python train.py --norm_eps=1e-05 --init_std_qkv=0.0375 --init_std_o=0.00662 --init_std_down=0.00565 --optimizer="adamw" --max_seq_len=512
MLP neurons of a small language model. Each row is named by its layer, matrix (gate and up: input weights) and neuron, and shows model dimensions 128-255. Each number is 500 + 50 x the weight over its row's rms, rounded and kept within 0 to 999. Numbers have three digits each. A neuron's up and down rows have the sign that makes its largest values positive.
A block is one neuron, or neurons of one layer that tend to fire together. Before each block is what it responds to, as a language model described it from the Wikipedia text at the highest values.

Word-initial "in"
L5.gate32:460354458473477438449450528380449511562473414493531477425534434521479490354444529574454512487473505525457481505529463477506460469491565533571576435597532546573515514419504417455542462579478468531491513502544599564510430568428564522511465485407502472528479495522396602514485507545529451533534518501443466500521487541428477474462508567516543532482620522562503549440556483467407459501476
L5.up32:399491461500426485557529431523493449555434511506469503458601513479552500434590571579508517445551514511475521488559489456534486535469495523541463550483564536499552515559489450534462530513469533417505504373459484486475465423446431499502615567546424458529366471404503483481410365450595500504516525442539573491541555565570560579479476544508520471477502639431493485444502452506439528441399
L5.gate40:542425466492471449480546529537507563511526474429556531489577390481418464489516471425567483460425391433584464522572552503487452509451472462540592452524577496554429499511476491441504443509503407475475480424454496511460502480524492521510525485479551580480492587492504565520402555510553498460608524485530546481491455535441521431489502421469630481403513448554498418493550557422510420531531
L5.up40:617546465484373484503464510560405470486585537476496417480533537427518446454553528465479495424559582441513500493516511454510592545517493513526522398579575499471524564546380400512552424440484530542481501414504517499458575562518531588509506464410459465576527513531492438504553461494490546442519521637522588422480539488558511508437507474575544456504550503505557564460415458534510609479495
L5.gate252:435613515528428471392492524479522555482458430434414516496508434553531524473583478545537436532435423537594463399481537411490444468526432466523494492511480548575532544468424442538514536526518518457513480464496624469553489447418577472511425520589495563407506535559491579527484428501543492483533498503519512453540495495436513566528489478532438539450533556490526536453554551468447437533425
L5.up252:482532491468447537452501536462529477408470420430489486533476465441515477532626437462500512551454525553627427415460486529512549416592494476485540493560540425511430480490472466558637452471542483509545498514528472505463474428470533519459511432531485592454479520533482623487405467478554480457500507532506483525571553451494544500428544498555483611558423483541465539489500493461529544513512
L5.gate290:484467471505448557502494538580419482485505351439502493520521497433404452512535592540519442499502525534510480528545583504615510552545476581563546528483525480422467532499465518586494534496553524484511513426378563483499400459488433506505464498429537525558568503438569457561620540459587375429496470457485567502459506537500510516424414491565598367454533583500610457423411479455531444626486
L5.up290:518603553511468518444420464443500571553393497531442503472488510514542463527527441490460431606483451498498517474435568490494487502495460580420555525481501481602551423411440541519544570438515441508527451561527505520533478440468600416441554528663544526479577490485425514434495434454482473428513494410438525560559529506560548499530521492541520461489468480540513426551430498508490496401575
L5.gate426:437463489513551560518490521485447534567531579541429512537472583540553556485462435536519498511427540442457523480608507439453429577392457431484474531536536466532536459461418487444464493581561455504504472561495517500499507503440499418597469497462531415513518524540599526554486482549541433532539483450491430524536477569436448461537599482515461528451437479630537491478469473515465537483477
L5.up426:483459470447407443439402533434486518441508492547512488536532542516526478512592422466392521482450499538556478539534460516527418450509416579465474586509563555541545558486531494460454496484510568509510599474482513430559500374462605487544518598437591475610454501484481558547502505471471416579549534523502471508554534515476484420467496524471463475453514548571604525466434481545605487517459
L5.gate535:522444503494471533480429449502487471519492469508551499520462523523550447419530417523515523466466580590463490484513529451550509472555445492468519597640578414534502520337440471530436472503566413372506494496613589530498527405492492555581556517547512578527522462494471606567518431443516614535582542487490520505487449572455608483539420572520445525437507512543408493458530412571470499476465
L5.up535:426424530456472440513522462408423490528480446581467418453500449486489424499378506488496527530433490482604490571388545503479569512549562482540421558415545500434519474557415516460512479535501471499459477484509449508449389514423495559523501513511555499525544453526431463534627461472606495500466563475464440561510566548428513457477481494523517412551549613517568530593446485461441480466619
L5.gate614:465513576429479444513592472557502497525439428608486490585465527442589451400542509520448501536544511484492409433531508511516509513498479416470460521513454485549582402522495554543500345550414534504557495505487455521547509472489455542536467551472441496476468555400509532473497510511529452543525430510462516532575520499460510502408515477517523554466643528550478527534530470590456531633490
L5.up614:508465493425468437543414483540368384457409516505510558571558544489473536476556546647526449497477490587585533542419481570513495481554502520546466513490584491553467587502552378471485514514470429458444520546532555534549521531550467442521576562479446497501479497569455434506583521476466524592477512624593429526488431592499425473459439461452525496540441537529474449471423484480487462541505
L5.gate699:452459451399489537559421467532522439503488531527443503509456547487541565548456540536525473395457495465551451476541530388500575433517480455582493533523469485508514542559434549490580483472495585549484413536472477454502447475519485526475492567448433492445580521441577495616591539534515384561544422565503563440535411548434547497527533515497507376487448478540422485414510550469518498471515
L5.up699:457536576488548553571535582585482452519520502467510487587354482531557392502524558543425517471616553575519473420561493493495556493527484584489496439512513520501547442498517456446465539550537490572576529552521518427538474541511471496472466559504548572564512493472517537484511486549461558525472458543562480597535472501479505517540538500483397616553433551535523452594534584482378586493599

Sentence-initial word continuations
L3.gate2:486436493502526501482463469538518377557526566523553496479447526445441514518452449471503432499416485489466551439448460435524451581556571532527439489438591472414574477484458482415444553466354544501510537583580583409625549440485420574542547575470497498512505555500563507559563498512420384568568524463547507411430527540503459565492495531583458509428498463572533520433462512500545523555542
L3.up2:420451474543487490474501444558496508576545459534471526515523427522483447458464478488427480465539520497434534422505499399467531442473465460510467613493508492598531486437498486476396466515463535584513478527600565506506486573604458567412501544434454465494514485548548505428468576464435476566534483529511457579499406509442478600500420467554510464556449478533376492587441483492560571578464
L3.gate78:441513502519457555491522488480539489490531526450527454452522480515456496558589436473594396514416560524487455433538503547508462404570506400471408448535517480478422522497524443495471528399560537483535487555544514518531529398519509532472449531571486552476435502536564629483558537474441411450542437464540470497508586548535537560433501403540472439514473491503442469409408467496576542574519
L3.up78:436467504456485500499499506527519522516513691482502462432491492536519580458461426574464515575367567543416521469509394483604462393519560482482444407578602536481524526571491425484499479498530504498535509503510624510569388521469455610440519558433443498485454512483559524484500547489460454468508416561496488482476549541547475604559532610484525470439541513468506543484428559512497523544568
L3.gate117:431448533457475421394461522609437453495512445476494535571504496510461512445546501472473478484460550531404418420432560487576489456473574468549401517429535468444586516419511484399421532495497519509432582450455545441520431617519528494498564561504472502482413463524426457511492552533464404509491435487518480545497485491420413497511410537546413434509454569556414536527448521472514402562503
L3.up117:561397491352577514561424512511403497436423470564408606458458554475562518510465432472522518439408540526446505367439515529455597545520537471490510474547483507483521570488446496487435428482487466455494445626540502498450473516501629463515552497445481547559432556495517565488464481496589411557469505528548502477464579555525591496504418565538416440479518540561457522522511546477484468536497
L3.gate248:417580449598518498499520507499430441493524561526440486446504485553451462511477537486536478535460585583512469576488544491446511515471473394421400485506454429506479454455529433428453419558522441435461472579542605447541441495476483513489511622555429474536459490594551493576512533456474423468549472585500558502472570530606491454501490430571489471483445517361495552513418549569557473540552
L3.up248:515457508482515577488400605484483507522557547465421542477530542523584460502432460503464517488501557534433505453480398527412498557538497551435522470418502462539425506519520473491478464492446527520499460553443514490536500413510399577447524398459507524491396455415506500485502493560524477433456478594489446618569506385450408546538526514556528471461486431534472559603633503428514395433514
L3.gate335:562415522458484505532485518487423459469563538530446575530555503529508489456490501600482432471464461448465480450463452582487522504615564475611465456536435469506445487474477442545478521592413477612497460477550526471446463415541496590441520545418491524458448530568542489582482527486520384575490447494476485495502542459444589498411437506582529495530513438577566531483428466462545559525509
L3.up335:549462574469530546519428497451420465493529568440537567459558554436523504503459515545409469508419585652389519536506616452463522452577523565470443514489450479506530586373467488500495498480517497435487523542554578493505517422473598423455538529464541438558520509446495475570495513535414387561578533475503482427494538485522434525456526564496565425599553478454459573431618519507503501447546
L3.gate354:473502510504615507526524461470579528529543411518468591441479548483531621533527538523537500544456493452377502416432532480566510450513503487541464539498511514516579387486478497477389494465504498471576464547509475453427486566569519526412492635505492483527502506545552527481534531508456474496600592453438461454463492562440445534529504508573440409473465464539535477598523602445423494454486
L3.up354:555506474448466406535430454483505391525521531482478572457595501473471431449560545454493447533406454500410450457491504450491479581553483384546388490483421514454443551442491586513496529440413379500510541522524582553519477506518471539523478456558450528539595530525494552554622469497448460553539434491525508447522471448479472455463415431519472522471548495556549461596555523452511457508498
L3.gate457:471577508545454487488499474528509475556503550498499583522576523535462435551557534369435433464399507461511481497501571413555445500562531436497408547496473430486569503494478519443509460441519480555600443527501527440556492459475453580540559588515590350482561544513601500538568547508494473490487486531541494445515514499467427466539515520489574540516560444566505429484443513459470505501486
L3.up457:498532429496476363519465445520498503589471469511527565508550501514489379476539525522452419458451436428511496519428479381457520493585527441442414511535445494433494575504474527403492454493441479570552516482529509425574525517474360605565456584459470450516502492613512518566613505635544495521467475530556624362489527503441457489505534585483596506476534457597459471525465396468400510548504
L3.gate626:511536492439510508440490559600439458490461570459479493500507618461513518528499510515428393420488446511560461526533495484453483506499629469534437564398518511399543514461524513410501509472396487499467526459458520463523499536589484495446579565484444498439473498407465493455457501560457411484634532546498473553561475564533447578465469596480554416465458593532520572455440567439482488471537
L3.up626:451468467490547495490508487550491530476480412588543532535495626651414534483424452410475558568541425587377491439509446520545380549555561524454516491537535559486482445498548558487484437609486559570601541619408557513478480540498548518457577583453444496467480537523425468435428471497507498512481474484532424459396472510477493451547391555544585558433470453494477533532576480441544430520519

Clause-linking connectives
L5.gate23:468481468503523502489450536500538566587561486461511576460543529511543537436439562488481554536530486458452534453511467392459445533400490516552478506591527495483567486444573467462451492533574540520545460418513536466495535549499505504547514478517524544507487471438566411460371474516530416476460533535484480490512488543484496498527383516459582587526465426521485479506509452448429563471476
L5.up23:488460480455552448590527553515475473508459563407466537430534489500546527531528385478465446607422498497480551545437509422488517590474453553390417515558501485459541534536521466460562588522489546541442465492493558451545525444481534485604442515543452588603505485457582621545481514458439470504494588535517523599541531465480363536452568563474468441441573466460437572548530551480475475487444
L5.gate216:354575482575447547502482520502485512527428466540545462474410450454524510437436439522537474482448548523585437444491603495526485429518419479561473485487492520568514515458489416455541417485509576473559510540463505352500532502532465471465573537490453479574429463472513594448445526475498424520491497503501564526581489532471547457447527450478521508544484493435517554574537513476497474597482
L5.up216:499423460593591572571547528513473602439479459510501446432427477563478555452462539566512464510526489472477476472556515525509549576531563442516484500419469552439500438539507444431407497500518449487467470474527433492433472567487584411416511553536493569554564524501430461547562455434439478434498382387520507474583471437523486451463495567474493346472445388500444475468484463469564547439470
L5.gate237:585475532492491495450430544578487498474602526493473502475458523551439474567402466436423519488472483538437494502429433457489494588505442506535419392496449481477521504494484425488519641487504528518521450549582518514469517505561557527610498585497577624444512463499464508520499458472483445468446534576496543502588468487512411495504614541523522425522450466509455510551438535489491502495502
L5.up237:431504559563480539497487558495523517427491493610463467477435576440464494571476430466406404500522528585447491461503549416461528508442419435484482471485525492594477518451493574436551493535633493476545607533531522495463486452495472486427577522451553506551557589583586526595436592483444510466525490490471597453422525517458503508533507488529528552442469417506537395466588494456440550393482
L5.gate279:479457393391491493483406463555541562512520514589353488547455516518514444514402437504470543507488441434553504491462534570499443476553478503431436475538508485521484549511485487467439503578483460588546479525533506466446506523523441528539518566452526582539538484564483554534576504443517549486481532409594528434603547545455560538515477555493551414511648553493488401417507527523475505545485
L5.up279:561451468565534520484518483510433502551566521497497542486585480467546471477469456423524476454568460460458470476418521400546477551444489456503463432433465511472514504556503423554550560473439385475480464499486509477437492406467496478433448580510478587521551468570486492597495572503559514464509538554549490556488523437584433567571496556508508541518452439550526571514539441441604463410475
L5.gate341:508568457492587461566480429480465553498456508488463496439664548503459551511470475619506416546544452501439459506454507432454432532487525446482513478567511566521520502435468449407472486558463577391585454563438537513421518507469565421546496560492496501529477484547590486541512496535434467521481478461489505428449548544540459386536530517495539540493520458502512473414452521409409536464425
L5.up341:513566568430507468516442407553466480506547575562457603470516552567505508590500479586505527568488475582543438529543473492503443578455542503550463575488525481580507546441505530453516501555487521500522535443478564421410481515452473424370504523459481533541509453482501492537501437483629496447459483458482473508456573460441582532513465447510491449526565481455469470523493548439488588486511
L5.gate618:475508536546492462569513502572506512622551578487514453497532555499436425491479508531503466487536488477480551497524446444564508491519492505461468409541466492553512417496405516481464529537425488482492493438583539453466379531515443481496434515381366451455557582538460543605521518527549497509454435523497551508579423502442549541509512514443554423433515479388498477490511422403508426517380
L5.up618:551463470496487478547446523535450415530534558570545456452435513567484505499457469498583456532553461598582516420514508574459449518519433412516474458464425543553493512495509486472547537393467544450483514553408501440533481417602435444539520501453381455539453480502532500533514484533510521575505519462480548534511421480494421436581534426515591487505457505527500596510542415386487484542498
L5.gate672:490466513483428542469509504467380514611492503532462500491538428476501519395487489583581469448536499518479530506576515548447479575432429523496491396483532576501500481487418488495587494500501475415500538521487543485477447500443495557477390510529406592496492601561467486437414358468476535593436462478444534473539452545487456515525452477441432505454476454542431472480554408497428523542454
L5.up672:500451514486469530433463521533532452530567480430445514494457530410443555505508482450401476516498504466486597570556551570469491629447514538476410566520511459510504455418607445488470614488458487451530518501539449559503510450502461407567399497463544562476445590501480472649555458419506508519520506421477566459457562597543439479436526551425543545440508493485475524473501513459523452490495
L5.gate677:481524517405552477548484560603509426537492568603498496454487525521475533435490493548414420421506515585516577540456526499458520562445509366543458443453508534521543509507498381521538425575434441475521527562524556507459520556533499532575515616489515545447438458451498486547519487524422489489489554472480556459503425567507491551570520493567501501393539444524504497547489453430496514424550
L5.up677:536523520481569441561425431495460555588555553458425561524474447502522486496553487560435436558505571545505404434464476431444530531551560469547450492531532583436473488486453468508514540571415495349560562451496515513507447608526375584551543465562516506557422428528476482568547462465495493510523563627473539561475511570497515448508514515536532462400519417400487628513479458518582437500468

Subordinating conjunctions opening clauses
L2.gate147:554516490504539543510470533531511487491620510531409558533460525464508519550479462485486524531424508534502595414535565483480485487528491457496417424483478524488425471507394538522475421468410507460489615556509594523442462486522410468442450486499473567545572516448592461573438495569384423415459522448534470483497439486559485552475606437582460515518570470510465518574518523440563570467534
L2.up147:490483600472497449506468471583515547509538496490424436455474498458516494406509501604433501451495491446485545481509457528512497458484506479589508418492476529506405481484439468458424531559472502525501498448517585493464501593548493597516521507361491497458581499515579530480501520484466421575535469597557467386445483545504533428454507489536481419507545461528490487548425468418457518507482

Phrase-opening prepositions and years
L2.gate181:494510424521515485429484548540503552454464492443535524509460432426415467552529437479469483505493598496487553491496474555585492521541501561395447490582434452513520532565556475446455512479479528540515553603511589598557508481437550475359463528392523512520561479467497533567489515539531450518550528456452545651414522481472444523483446572495517542442528518529484460486597497545459500493608
L2.up181:538460485438422475478490529505441544508431567505492479559490458500502500594566396503481499469542428516506494522431451517583568450468448470505465572496462527598592501512485539532447529509548599488489534530497481551547486551499563521441537542414560437536612549457446606597526524535487471430516525493470483532397450514464487484492459519558423549499433454511481553380476507552515577528597

Wiki structural tokens
L2.gate418:484571472444497546580483516497463547439531403597524543564476501538484570496548478491452450514481600470454457538516558447515458441452438538494526420389515501541529511515406614518523538510462539460501490474558428454524570468532437473466511409476476405498501502480461575544516544457549453464493581398500450515548458619508531496439427535565488406563588601512561484497640513471512538527562
L2.up418:508469461454542486547491422493543523502570475557492496434496484522476525544545486579495527447490550525451472558531584511496391508440545431420520534549412452369527594556483531589427555435549428347510550517529499529434546473499483510424527419566480391567593465386451534424489543459504458468496525410492434579469546530528446483566594554567449448580489546456469533508623449514565529466443

Boundaries and word starts
L5.gate29:573462532518471548498475393508543417463457515443406470536476530539511557426507487541519456450465480536521456519480412453427489521456522437497579481532464561556604534552535467448530558531453532486453491496546583438419444482552553523425593547603433519477453550401411521540549495478397515448603522446450567551432473478456568551515466511506473420529492597493482455565492555461549475571452
L5.up29:529506497576427522403498467458508517490517482475432460545520474399569476462520538539600480513505478502495472499517464511483505435502510518397601513510486453493602555517477493520512507504460495489448567406537537408512504486524540492468593621568484534411404555434423539489528436523522489496504538430487567598463561539434594543466431562568441558572483477388573384552446528502467496546508
L5.gate134:445509477470412454437371486510506550440493525518420456529451524439431549403486555564526429462454491482474513472564513605464475430441486540499560576473478448588504510492480470423525542470494474560537507481461541509455436516445529513502548485452473531506449557485540490549475462465423498539527471442513505444395416470465408484517432470552418462503510460558472527415469529545583498567406
L5.up134:438555459517532532507478512505432508555580509504464516482452455461499416501489598431467416449504571426520488525574534464450557412511648524559584470527445459457560607523405605543520545410474538522550463473508491493588610643510621484463587561514499419476569484574592544519539491508545554462529474455508499472522542434470495449504434444480583546420481443525494461528523456487454462485469
L5.gate296:504471500512585503496548470541610493521576591507537493571598500433436466485563502485474485434516506497532550467525486436542457540419457546528542467521420480456536501562569531521475517459558562395597565558501475463518585504462398441525565472477469496507428498470519518476497461459495527589460553475479326419389536548446445480418425505511505501441463548494607476483488485515468516476480
L5.up296:456522529470528507448473506557500541546516565520541432486488551492556525478471530472438488482454465424437465491490547571552542539546519488459479546548387528543570448514558509502511407475504579531462494555600491482635450445478570459576552505382474515487457524470449578524505533428494511576519499445472452443449577503566447465412496401466480432502487581530484476529566513584493423563491
L5.gate331:457500558508451487404546524557525499442588417400497517562565458477492505584539566577487359494544509578478521478506522564505477458479466575459479499485535554540497484428429463507567419448493464509526542545464532409462464526539450421460533479509483484362477466486467449455442430521433441487542479528511590537485544598550475473488423450543465538427649521600502464441509475569486473474502
L5.up331:521459489544494348414457529527560574507548517506457513492476454510541460517456500428445467512477522485540520522504509565516473529542508540448489533540493542446496441466583465511518523614531441436546507559472539581419460474452525496527508548580524594475473512581450494429539546499491478471463492465444530525518509481460533495487478547522475436521511504485429463511440544526569412522456
L5.gate361:508453526479471534502425436471510575560642504485439448501498509489545578448557595486393511542507433449447486554433536552517420448535531436592479652562483541511513540513467486461525481472530528481446542418588529479577380490489545517521506448538452476462554455448509525508513450485504489492470540513494553463459425556433311461513439570416540564433479597542522420475549413480516472474499
L5.up361:535465463529442503541556398568544563485455517528461484595526567476563488552564518524507508556458387496523398548531469515553565452545527460439532509570512410483505451558420555510440461547581436434550487532494507433518446489485594508516540502528425485511539511417481545555468493528496516435501490484517513456523551520505534465523562495481444493508451565508389470443553440591502596444505
L5.gate516:519452573458482480463547521412496536577558485514435540423498439434484406485489411500424418548519436473501479459447605555586452537540481547558426491579451526479595442438470529489517556480427447519477487551505578484503540450478598496539379554462517451510499590466560487532490474542416478545510537526456490507561487534533549487403475559570494517493430422583513540404546575491523565546420
L5.up516:525531539557413475457584431442457511495568429547491573426517450575529570514486496542441466602571547469511623489427529552489528492487448497477494566606422507539529436456430429492517631471542508481440417475539504519414498517478527460581493483485518378433587548528554580540488505450466569530467412471463428497493476435538527616524596487480456465535473522428442535562574437474415506534486
L5.gate544:524489620541545540544498459563448448581589484513532447455506458512513485530465572488458528438424511562491515455452596398522475443512519508545467567513456466533592529506562527492455513448464589482514507527536529403523480495436412439526592532527499448474497482384524475452437447436487454529443475562584490593485474545453384533601356512612445550437493574522532510460524413428442472564428
L5.up544:520418487491499472531488432549460491465429563466485399497496461532451448493480601457483548488439527513585515467489670460539425451535556555497481558596456480465474537529486550469570459402502523504472555444521502418527527524491445392496573407499489392546465513499438599534537543474519512398424554463534450581431522442560451472490489453465404552564417515517472473478553437479497527531456
L5.gate646:510463512496478574462421443542492542485515483444495587474422508524585457461560493578526531418389426554449489487482550501460504596507489535496484505549494576474513599511537510446486483497462526475487465447577526576475499424444565508532510493420484554430477497553418581519579544450480535570547543501445428464530512566571470555412461555487400425531482551493541524503669606369545454604495
L5.up646:515530527432426424463503503489419564494535545480593510436502477526579513490474483521581528451468528588405469486468527521591429584452533484526567417548565503527563585467497601434534435398605506426501549488599422485484469519541394449595543469518477426475492492449474447496483530443446426540523440596472483490497419499468567537442434521456477480525465572573492524465502497503444496485511